Part of a small language model's weights.
Size: 17 layers, width 512, 4 heads of 128, MLP 1024 tanh GELU, 44.1M parameters.
Training: a variant of Muon for these matrices, 8050 steps.
MLP neurons of a small language model. Each row is named by its layer, matrix (down: output weights) and neuron, and shows model dimensions 341-511. Each number is 128 + 32 x the weight over its row's rms, rounded and kept within 0 to 255. Numbers have three digits each.
A block is one neuron, or neurons of one layer that tend to fire together. After each block is what it responds to, as a language model described it from the Wikipedia text at the highest values.

L11.down35:079122084202151113096111146117176099138115124080108142120107101103139102101168062129149115095127127144156070138136106137083176097128129131087087100135088165155133116080139150181108127137168082175168111136145075103125154121138197094186111133104205155147119152157130156146144177138081143109092121143039143131153144131103116093105128133077105093191169151086134161091100139100159133168106141142139163082115138084173117141102141121135074126065134180194060153096134156128134118103166093152115118124086096100119107118086
L11.down680:057123044159128095131137174108142167124167084198118142136167166165130158131213124131142110159151113154144087128088133115089132112120117135133109130150063107172112135141151116167163118081074111126114149098118161196141142120125099075095091165137128095107145147105147064122118118154099111109122038138093166140117127139169133139119103096134098146128102108128143128156090143087158113129092140107112098148146090098138084138178085124126108119066132091119141192127079070159148163161123135109136132166140167155112191165162
L11.down745:155148057137153132141181133060166122164115141118194116155164131169180105090093143112145147110167134152110090112149163210152131121130137102112102131091117153057064079155122118126142184103121078186141168126086158161098082109156134136134149100133130034135136079134109138170163139136143116130132149150172106122095121096147107096148154131114168151139084114139112079111112104096133160146125120107153083095138121155080152062106088131136157066123116173167162144116130136081150157161134164132127133168108110130088102050114
L11.down760:136093121185110130127135154162115127144116158135142084116091122144148146140148131138129108187142162165182127133144125166109125120111098137095181130120147129105159170146127061166096126117134130134158107169150253095126193116119054120104143138218117175099104148156151039125180125055130132116076105150160086173075109116137071104105137119151110135110189142140113054138188095067132135109097064080143137094088127136105088160174141160185182086143187151116123110143138122132131125127094092155108096091118084156123135160120
Responds to: Separators before score digits

L2.down120:102175109119161136087154118123094142154078155163085125132173160117162107177121164126068181085154131097132151131128129166082115095163140142104123156119145140111093081105120124120085152117102119074141176126175115119126138116121110114110186085136195065177162090051157133152129117119090098096144090178152113067111080129147120123107125097124103132123068179135190134159120117129139122105165071084143122108156091083160123150158119174122128134074083126116108153099112102108107133058146098147134129104138126096106104029185
L2.down965:048126163154158134083164104134128112130170129082057105122157101142131176227088196169198105119079132148114092123120141153081070148108134124089130124135069126115127175139118188077093119115115099139123125096138149136116159106163122154155136050134147119154171133091141133108136140086144091166147198108167126133172152157131190112151114122198131160074102149128131166126147188048110099151081117093183081101149153115106104153167111095125116117134114120144115143133148136123095102157102135153092195120054117080201179114097
L2.down966:145138109123154118095168114143084109101126101106116154169135169127147118156177100115098154127170137106061099172116196165138133124122071136143180051116060117166151204116155139180222129119134067146108082164134117172127057148119137126136134103153143062147117159087184085097163109102114122097108131124156156068189115058152090109089179063141146169115166137198157123110181130099101135101179152155143148100131112103145168124104115086116141146144126099127120099120129127116124136142182147151204098152122132176096099108175
L2.down976:138149203149148114129128123115195125136111133179114094110102085223154095141134180150108129142165141082202106138146110136121141114107119099153116143083138091140115130116097126141194165160126128095110136131110137123173121149090147152119097123153089078198122172102167083134137126073191179044120075167134149118117127102101162076142208048119092088203083098102199159120116138112168063143154128090109078165123063155109099127103110087116087089136096067164099125125165156142077142106152079175143174143126184106147118137111
Responds to: Separator before numeric cell

L2.down5:135111145132083075177134152133112150130067130153100160143136067151184116137062099139098161090173098125122133182163171135155160159082102088101102122126143133135174087093164100158188131136108095140139197125093132094073098147188116148086133096172081136147087157075142104144066167134161152085127103121056100114119194137132074082121041099110127094186149132079103112102070167075127155195132132122143095086105138135169164137126103117108168075111188112102143086134207110127143145150143026117147120145106158155114171158162
L2.down596:130087061108114144132109144171110156136102136157128139099145161174130165093098174099143213150108148107104089039117110159225140148088132095110073144103128138081131127085115095163159106124135130132098107137165176091121057149093133113122154139213089101148109114124154156112118104129146087152121115130151108161149065134071061151120143117089147144094083124105121109154184165162129170152090101133154065125103146092170110136080114098127106179078099102137139137121120132138161064129064166152202113161115132135132156183112
L2.down696:095108168111116110084181166133135176063083171157154096071148164196068080100076104181146140142108168122104079080076110138122147174190124098126110145119111111109137106095115094126171115132076183079133111105133137046135148162147153120157164079104140133169143102144098137127103183171125103071128136176155131096131140114072113136199117055168141097100088153122102109143124129151153171055141151113206113139118156088066093119084137093121082171116148130165118178129118115152086147165102121099136184135080097075074071131110
L2.down956:136155107113145163132062163092142114142189119133115193066140091104158155139083214145156091128170111142123105146162123162114098182139149127044184181075121087067165098102099116119190124158068161068136143092120158096158093102167115126100146124144127126130111099169134145128130131128138200143141065157159098162133173148061131128080150134112141166156148121125112199153115116081186121160133141135156132145108096119120153185110108143105127079115196103132109139094123122160178156112156123087162111079138121109159207137127
Responds to: Row-ending line breaks

L11.down191:191143167148116089169206131130107139077149122138129111168131166102104120104064129167126187135132090144114160147116162126150152141099141117136122100139061117129106116180133158110091073107111130133107129173097085138066187102101121097103037098131113098121148095152154147097166133120055097167115128168147160065099146135127096164134134156162136169109103113154187131119119142130255175076127124151140115151121094135146173089079097138148099142113047091141071106121094122129154123172046106121165087179107132117096135119158
L11.down271:140139132151137077113130129122137188122140084123141132128170163176144172110131155147123108103156127118115174180111071138111118098100132119071132127153105165178085103115131151098097137152163146103135145126123103142118084150182092103145123189099147145139147084126109113169102132094078129146120160150160154116133148193164094136147170074131156170115116118088069142112145112158112050104107151153103132149121100118151132131176132126135118050145109140109177174141104127115156149103077117149160129131119114120150102110206
L11.down348:135157119080099095077115129156130119088126117111087129114166150175130173151042104157114179129129133052102137125157094085129172075083112117157109167122161130155134140141071125144105132121165108072107170100106113124117170171056119161153164062149123117167156106162116173138152103107121153089119138152143098117155140105148130143078113135061161147143121072116143138135123146116152112098125117059148142140033126108105117127119093126135092115142114156171106170088058174145140130133129145080187143108139144205133184158142
L11.down354:118084120173078158100124106157170128112139157106107169143120163110146192146094091095123118063068109184102089060120112108159170136110134150091051160059184097109145176191087132110088109169095067097144144082108095131135123094129116138130144107062164149157125145136105102112123100178141114174095126081179117156164132101109099138075112127201117129138147201134148119172126100119157112144128138116165173056167147091127135175148079159158076096112112119094138146169089156109146137126145133147122131129112122143160165066155
Responds to: Military unit names

L2.down282:165131120120122120152131131168123107104113099117158127135062148140103102099145106128127164069140135083171197123122122129126138108165070147075102160150082152180170119145141095089184097104194153090143128131097065118126136107127166066146105044125115122055103111134154118123154126163047094106110098145088116112157134203170091100144147151095138139151083105088139128125154112148083105128135099065174189146074086082106176101118128087045102156119121234121117095114179159157124108102160132052129108173178117133140158112161
L2.down290:073087096163145158114156113051080144080141132121080132102163081130094080133103139154129083113105142077130129106094086174140115158152104132115126116128136162103116097199145083170177195168168189119175111086143115145124120118116078138157161132145109146140128166110104073145197140151080117063091091125129086136090151080094147154146152174186125150084112080203105126091113157093106139150138122135119150127109170121085131090115111144080043129102145141122105188049153149089132149129138098100119091065083084166101129080160
L2.down481:115122150123147184162103093131193132092139097142112103118105089163148132109104097131153103109100138114102124108135098145123076129097110089146132093117111190146178193160107152130130134162138128143172077130095111143124126095100181070155137118117150180147166162116097139128161094110124156070120135100140149126144159120118085120160096102101103127142147178106112101151125127137067097147082109152124132130159166128124153132137124110127109099175129110113137110083145163143142127073110108088088128120138124131099110154172
L2.down941:148100087094123183096152157106197117077149209072138118095102104156114110132057150112134115126132147146080224164171122110085111145148077135144136183096098152123089092139124096154023144132123056139140123129145094169093117101112113119103188123156105152098188169159052152103135128087171128107180112151150140162095166107166153127094130166122105131145137163061117117129202156086166120095100147069078101123135163148145088121121142086127096152153110193157133119097167104129103102119135161140122086106127132119097127126131
Responds to: Clause-linking subordinators

L5.down865:102085175104145128158142106188176142123177130161097167180100162086073141148177072172160147136123146135117156133188141123154213080145138100094139130069199131109206157089153097143132123166099097124085143140140124118125059154053102119134137127106198104080135125157114143127124101079132110136112147154149096137072124159168131065140133143135110175111110166141142097103146119105140087146134106143141085158089090148092071108143188155106136125093133123131088080161171130118195118107069130110203145187132079069115185140144
Responds to: Table rows and connectives

L5.down686:102090087065132112100132141143223164128070127124129058125132108108210154169081168128138168194169104070186167133130174141138113122135070103124194140116131102122134114137085136138134169174091151107115176120094136109088122096124126097171121090107136153180102142192168123115089103132127114068140168104105120162102095085092124114150185071188145142144080159104160114128130092177095125133126118147103099138141094107090131155107069143151164110112156120127145148087096122165100138092100108160148159110081113169043196150140
Responds to: Structured-field separators

L2.down34:153107082126118102073151159129094119106077112187169139165226073095125064091199140116148101111112140115170146125076072128178200187158131106096154107118133165137116182151141132214105105170108128186117133122143120087096136183103101199141112207089121154145119113112086112146148124151135037156110116180147093149121116115139109105151136132094163171160129148149079104156114120154158168067183109155130067112048036105097059129134134087118113132139170119081086159145109116142108153088129164146148128125133104125101101187118
L2.down262:129116102061090158061128135148147098125093160121165130091142170107120153149145198096121123094155079140115114140158115093101125073081202067148137092163142143123115077171129104104151099150154080135141184118169109133122154120155164165208140166090064130137111172180092104162118124125119089180132114124066077086143106148155129157145052141159093129141150147104142136154100187062145125090175151168106141174107087148040096158095162115125109128116119118107140163140147093160141104119141132097145136140100166177141141148098
L2.down428:116149200096093137130124059067164139194137090110161148104104123143174083117158146089130093126181124124115118114091096125118145135113092145143171103177164088168087131084144129126105102114155160146114112125096147128113141103159174147103105138136186082140126150160143185138148092132157150146091111153145127118165117167116177098190200074149182135088145111108112137184147168155094163115091121171133131116097176134177134095094161100105055110113133051102212121126144091144152129114110098065155108136134169063121138150086
L2.down589:176185194078178157101111128120076123093093119175156151148129140082120094145113113149126075159128102124189134131092166133109166075123137133104114023150204148132145151111110103080146201158153138128094091119171092126089156154101126088096169170058087156088116083118161185103145117193105118132166091140165110081174124168069083139144122113097093190101140097110132104117093139150165076165198127110135130073147066072111159124133139109132082148161121129069127163143156105077141129170111092123128130162118127168152140136119
Responds to: Mid-word consonant fragments

L11.down224:125159147110189098106152117073178139177152101137135055120163146089138152099094113109121108128136103136154145132084155192102131092132146098121039072131139114158083080094081116134118180091095169121144136136132112142128163116146140148240162135094158144162141110042144103124107127139135091111084144144136126184132105099069085143184158083133109061132150132127119139108131072125103106093086122174081094120109171174147099180103118149126175129170129117136132057098164120135130124084123161121059063108150141124106166089073
L11.down472:134145135139097121110078135088110112140127138139054139134075140099108136117100135170158111078120101122154119145115113124116136153193185162158137157116150166155100106179144161131102120194196147124097162130123148129136136160128129092165142181133096094196128166125115136072165127180091160077123115004140100088132145159145143167158127126059130152092143068181068185112095151093132135176109049112123083136133132147182141116165136105138115098135095122175103154163112170141099113109132108149076165150059134158164178115092
L11.down515:166147156100186124132118134111154097093129096070129191139115109132119118142063143118108105129101149152147161152172119120168095154105118154148155131103129110187110111092163170160133155144148149148184131155113054149123057135133092134097138167153114119159123138159118106097197121135122075146069089015109152155165116157155079139091068092140133145103137099141182148091157091153124164111112119118116126117171185165134136137157142103163083154131099089120143142133177108105103105118134113112089112147144150148120171135132
L11.down879:092166147138089083096119089073163169151164157118111137165133132102173082165152162090153147111117112205138131109109069148102150119137162083141179086139084127150149127094098146138122190144152095107106116065134110017122101143099112161157100125136121078140117087124118104134154113138169148150119105156140170124135133145048166126073193092056097093104154122129132057127099096126144125141104145087162144103148088114085153146168115148156134111115165107139141121111166140124130113177101175118089172158152096133092128114095
Responds to: Verb completion before its object

L2.down23:123126132140110130105142146103167105128140088097109128178096096154096123108189130161145093140142088137086151166139179134128210108094155137129173187132138116175123122129136108102159130139155126100174162133108152132137158159089151079096153118111136175168211114150138161101149110109124158108087148168100088109116205062094132095135125152113119131112130091113070077126166092052107136107138131114109117138098134082121116126098146124086093138172188164100146103107188117132159075092086166111171189101121165056133042123124
L2.down238:109164102174184178154119124113184137169164126143085159164161149122111116103066098140126130132176193143144115091137116186077070089141110160134121142137116117135172078151132085106153068113077116143126156164181063099111087125176085178142135166107132107095122107074126110131071161192122101172152183093095166118107168136078140193094137103121095173082129092110105128140157162143115128140061068151110181133112082101104085126119130128123152138071154112090170109139107172108145125092107137114100119161194119065151182105148
L2.down751:123122085132189161132138096091160090161069117193092125138172089098103118154110114173063174126120147201148163129105156085174132170144162172092082143121094049138203134141088114095136121126078050199125138133079175184190158127120109156114147152090102147162074110143130145177133123156149092147130163125138096138157138133082145171108101179138103177127120067120142135124155135097057145087114069105122121150131110103093132117087088144062072146112131121127128091083115153138117097162123115094064105141135080119127156138167
L2.down872:136150105139127124104129153125140160164099121177138041215111116177195134143152141144148120149166160113170125174088102134136158124097155121071179125160154115102124130086089153114189118148112140084134070086139125140129089129148156138102105129155079167139153068203134172164117174166115149145135097146169144140062116169143133146129134122127178132110122154139127144117136162101098165119069069166114118145061149101157123195128133132105121127123118086131092107142172126101157096176113125158155147118077193094132172140145
Responds to: Attribution before names

L5.down610:141112070157165104118126102129111130089194142133162079142087097057112125137087136115126137099174126114124137102145163140126125091172111116176158116159133146119159142077099156158132097092198139123119131097131124112155149118149192096128105083135084157098094130170111073147106146121181140090176100140102118057158077175175078202133097172145152133155161108147051106148109065069084105110128097165114147111141129136143121039147142132095072142102163142088094132135130171154150086115152161204080110102128077159097134136111
Responds to: Back-reference words and list breaks

L5.down406:145141117184126085148139089107147088123163115217121123122188073169120187145184150129059147147085168098104177162117129157038090167098151152115122152136061117111096114105105159155076093149142094159115085193081154106164140101103073073108166140134147167112109158140099110163147110175112051136109090151155169127137178135134088145108131150172087175164158072153118127119117149206135097172071133089166154147106131094133070104141103162114103153123105104084115040119107131152095153145099133142121091124124137130126148082167
Responds to: Capitalized word-initial fragments

L2.down411:113119158110132142145177084120168071134106105140147103188097149119108138074197125087107122143102126102084117128128159156123106142096071102103148087083097091108097141099134116106131106105211169086100161169175184110141118120078096050143140148046120201163131121099134089108141160082155084115113164133174134070114119078135162061110120077158163089142103127141131151084144137107160135152128112144128152125105129160146148158140115146155108156141143235128141106132122073149126099104147092143107184179093110110115121148132
L2.down702:144109154131156144106123106139110129083105151123113108092162161136085122162128165133122133158101134131191092179173114109091116117130074153092119118120140136139096121095153122121116169173146146071139152090079143114090089113130152116067105106142158127103129129114129144160187137123137132169123206163150143152104148184095124155108124111118126110156124082150122160106114089151132037157147140118135109150104122152155095139140122164146139152127101072159169106152123089137135080116096161117096130123081121101150014197143
L2.down858:154146091153139074121111173164095141067079187144179103133170153126122124127144164106123077145067086137099103177174147097107146142094109074096134090148110178156104163143182065152133137174123194116088136136087096093159067122149133200190124100158150177081145118113111175138180134121164116108133094115106151090149083037131152092123134127107057160069094135162112114084155121146118152169201128175090080162153074157126162116087160098121148171147112175144103114113132131134129150140145083108069100118110161191135122139177
L2.down900:116118180151149085160169122160122127122116143146148138092149111131162120037166165091104139161090149124155119080164135091107151119115129132147096114118116132115126152136151161191077138103124095147143099166119106180129172110109118118149142134137203077102077061097093169166094120121121089096150124164102134133145193143132150147072134193140165200131117189199165154142149109102160115118105143132094159171136153140171161147072051169113136124132100131135132170139156133103103131156095129094146165132094110146084152162170
Responds to: Structured data and table boundaries

L2.down222:122106136075097079077188150147166101134145140122098161114127138147120105118138097105073146128174166154150161152105112134142178125085080162139124118102150122120083154161176174097094105188154178131174087186146211131182161155166114119182106135163154108112150138089083053108182126105134102145087158136170126146155151120114129111125090154109131144111093161072082108154195128124151099152149124131140142134107099119108142139103114144130150093101157096067137075086105110100173170145092116099111088119100152153119058150117
L2.down248:071087107154100097155146170171091136119147144108160065117119082124101103149127164171152159089132036131117114111119149087140149125145146088169092131069130130146155160062078140109139070137060082181109130147139088191076162101149163156074127205147151149159099140179144162130041112132139096113146064138155110195102124062108146153141134088159115165136118156107162074161129104114112139159208181075147170120108138174167140086142099122118109141089125167126172131155168150130149132128159094159156085149103081144161111138105
L2.down480:124124114116156146170120152146094139156139145145147084077194090102144127109188098137119082156112132106172159114085113112103122101108129142149102095159180086139094106086129133170153133151139094197136128122108108201146100123154139067126117177104112159141187088144166116139151122084143063108102132137174156139146093139092121152095097122092112105084142174115103107094117093162168065139110126158096141198168114162114114097151102163191113116114120186138154100089161104063146129137129203167119110136116140121111157144126
L2.down560:151162140112114142121105103175149099150136130109167155162167165117141143177073116154086147166115154096134152124051074143086064126120147086146117094116085144092130081089134137098148086133078132142122157184167126157186112142174069183155172133072075154181126138102177121130160117135165132121150164204144121146154152175066172159069174114102133138132088105106092097200181186176139109060127201105130131169098118083111194150133158181157164099151130146170138115108103119138054153147145155128117185170156207146126103086151
Responds to: Scientific database and list text

L11.down408:104146182092081179111188118099183109099112128092096168118190099141129146090132120085157139116168149142143103124146096105141139135117122114120094059103102089076140131139149135141131133089113095128138081176128104134110056128144073115127165137145162147176104114131111126148128081118149152108123188127172131131150112166144135083121133081143094113194150128174157171155194093130105117185104204134168142122060121138143094131090116122127203164124181078094117111134076141092203125152145093070096130091112198082106116131128
L11.down734:121106099071167136143131156123110146155163115120102139154129166192088138111139143183132132093148099112131170086102180115130177201141108139120111118077166162075116050106173125114147118183086095151124110177099108099170171135074140150155149089141120137071102119206147161200165136121133189075131093077137126117131181091093150145199156083102156086069114089114165133205079158170159173096138104118147128076072207098173096200107202110164142122163094120088110113058148136111146137146120096115084118143123118117091090124150
L11.down917:199136095146077143118120113082116083129176109148110092156123210142186150085104132089142122123139147116158132120135116134111170153074101105132143114094071124094151133119116099118136224069143121139054134092145109155053139087176133145107068158118184166137116159137087120203136172134056078113145101171139117167142158101181149123118130071177119129135103177092108131136097123146129154157169110117113106136095119176112143095089060190127113107114120079138061147131136111134101059165123132100137132151167149083137068126058
L11.down928:177138192117133130121182127211062137150095092093116121096102118117107069101136218104093145116173120108168143196148123127109148166115139137080114107140135136125151189147209135130096151194121135090131148114118146084112078178166082178091144139148158195130141112141150144124111105114148127103113131084090154160074089128104086089196148049085130157077187091093174099148081145170141140147107166127187133108099177159163075102137106126087101178092153125115128142063149105116180117185159209168143141121136126119129136125180
Responds to: Capital V word-starts

L2.down272:086152116095128099114105104079167118102175118058128099177100195155158114112113144170142158125145134168108059104161172126162152136173054091119158104107122175102073111142109084145128133126126163157072142159046192074120112109138127109111138121097108172146073179157186176108118116136112144154122149170171082120135158156105162122155102138115074116135161163125166099090142163133098135079105137135085153114170079088142150154071114128114136155166087153110073109101162084109174118128133111139137132101126094113142101120111
L2.down312:139114129086130154163116145161090198086113111145119164122162124121100096114074148158111059088138155156100128183140168127105154139082077144153097176140102129152150142092092157095098127070144142154130180090076091101182075113101154089115150145129077140106140147116125145087102117100062125134168137121143179152091123125137160103112148152068130162122188122118140116074164119196123088136093111132138128131163112135125151119064147144116156156167189088154113121106120165086168055168100076090124112151122132074110122151075
L2.down416:146121088126117169116190179085123142146105134137158116133171173145078121142137093157120091140160109099174134119150080170104114140084112122091119130159138117179106052124125150159107143130140128117102176146137147047085161152139166087184106180199139112104138146096119116073085122096147088151129151169105118074051087149108132137115100170122069149136095127140115106135117195087131163132132097119131079194162136111138154148127128152171145152130148102108131108118113127156146091065099150171141105117077112173040164138141
L2.down1012:113096149076143118167156086171155121092117142113129074178165123142161105130090122097080134144101154148122185172172145079114130115121096144169127145152096101151153131099106115147212109085123217118117166140119080098126126072136126156157112055052120119120135099126140134117142097070102126139148187111126171114183183094159077080127134195129168121142144121157112118141184159110114113146116156093117083142115118117121084116198164133016122135124151143128131095109120125065159073200121128105146190186163120172094127109138
Responds to: Word-initial "Or" piece

L11.down291:086133134114176104146099171066081144092129104129189146111138122118149111168116132075112197163194139159108120108110111134096117204122112098182106124141157159126172168106134120150168190152053086178119125061088155165193108126148120145198135118141194109133136105163075106162073054187106102115181119136124138184114101133161107170165112086164111109139060141118080142076104132101128104128093062109116122145088133089084074168137077083109104132090154109109160136152168138151102099100114112050135097096132144134112139151087
L11.down439:122067123194197097130090127150155176133095095132143160141138180136143119122110096114140157068131160160156186118107138130078162183110125187094131082154172088145098113139158096171164150138128155170155142147118133125132103128102135084096137146204142175173140069099187132111160132078076189119120154059131112213149203127101088118108137125111079083145128136141123130169162088103138083116073048088146132107218124121164111196119035089128126122131136069083104128101143100112130155134122101110174096181130117114133130093168
L11.down505:133128158140137082136166083158106149117138153171140121139115153133168104158129141125183160135133094117120105140156107141084131136103119144138107123155105107159109114056113145124136179103143107178123113126141126086105117109092184160115169140147132093135115135100159171083106140133123087118209168165133131160179178167093184047120157079164105125168090071091101128106153165125116142098204161126118128142164133086118141122151162131099125113183121187152121079120083145063120120185108088093076142131154133120152136137149
L11.down700:111121158130142113098156152162119213154101120107116174138141115059169121170133127159113089092165126148159102161151089103148150150069156133132158132150125161071117160155129184157131104178082117141110123117169135094087136149157176209155086117209133098069075130161162124161118173137174077089157088111138115139149098079166157074110133083158130130135126187213106070109107071101208065143124127163165098092089174140107152149165156142107095133109122224146130073174164165115105139085182151101082148073095131132154108153147
Responds to: Infinitive marker before verbs

L11.down166:179096167186153131089213095160113113144149155144138157108113149088129174170118140092134144129134149124113116120084137132088078160119158141173138123149171157092073155165145085130145112206119142139163135147168098149142172107131180126130122129103099150096129103153116129133133127116108134043122085111181167148165147119078091095119099163130102168130142102125165167177094151154126149113132159128130204087137048070170108152098105209152150187167054113066149143115181146132110078147179127186181165115139129136131120155102
L11.down504:106204112071166173109116101144168169157138114175188181165172143129084155122122163126112136132147157123125090094107102171126131092149188080129172150147124163135116103189165128170083122122125144179129127129114102241163165090163169182134151171081120115117078162112182140116137108104092096144144146081147100150182146082107132065175101090105107162140167128150080098178127133195113126137153118148128149144136130113116167132156131132145127126132132156123151110171191177145093086134148031095100126119098165117171151111141
L11.down713:099123082110149134135166144141061077132128103081140054074124099116147113158098086176133198099115139167064157097097129118085098198101185145115128192124143110169135111147166093115103183123041120128109107111165174111111113216116183127136095124085119115107165118018164145140167101160116135094142095156135181166168067147184121095092143126118097138121139163118159136220108124147104152115126120128154137148083101106167140179125095132160121147128127102155128151178160095101168164097112078122165134092150122138119119182128
L11.down993:147150148093153101126179121106071150127122122164136118120097150134078135069128122162178149131105154088136090111113160107156045121104188121114118084109062117113130115133158129088122101141132151125156094091181135134159066071117139138121137159101108092117172103130110201161159135155187072134135127107074131110101103125100117135069121137079114089188077167150126129197139132114119155079120102146166150135093145081140145110087128124113192156171104130151135142124115119112146159100115041153140125138125185129111147172164
Responds to: Next-name start predictor

L5.down251:111166096152073102143142130138126144087131145083205111060085138144121135131197131194144147121116143122162018112034156096138106109087165131132131106031113131088169121120093119141109131110118100124162139106112145127103167123159156116155160097154130176146109098112207100178085148166118135047133085129153176133121104124155113129152121158091094074099147131150151131117111122161119149161135176075089130134057156173140184187040141136133126108119112153140146168124122114143110138114111092120142131142158078179137160109117
Responds to: Biomedical word pieces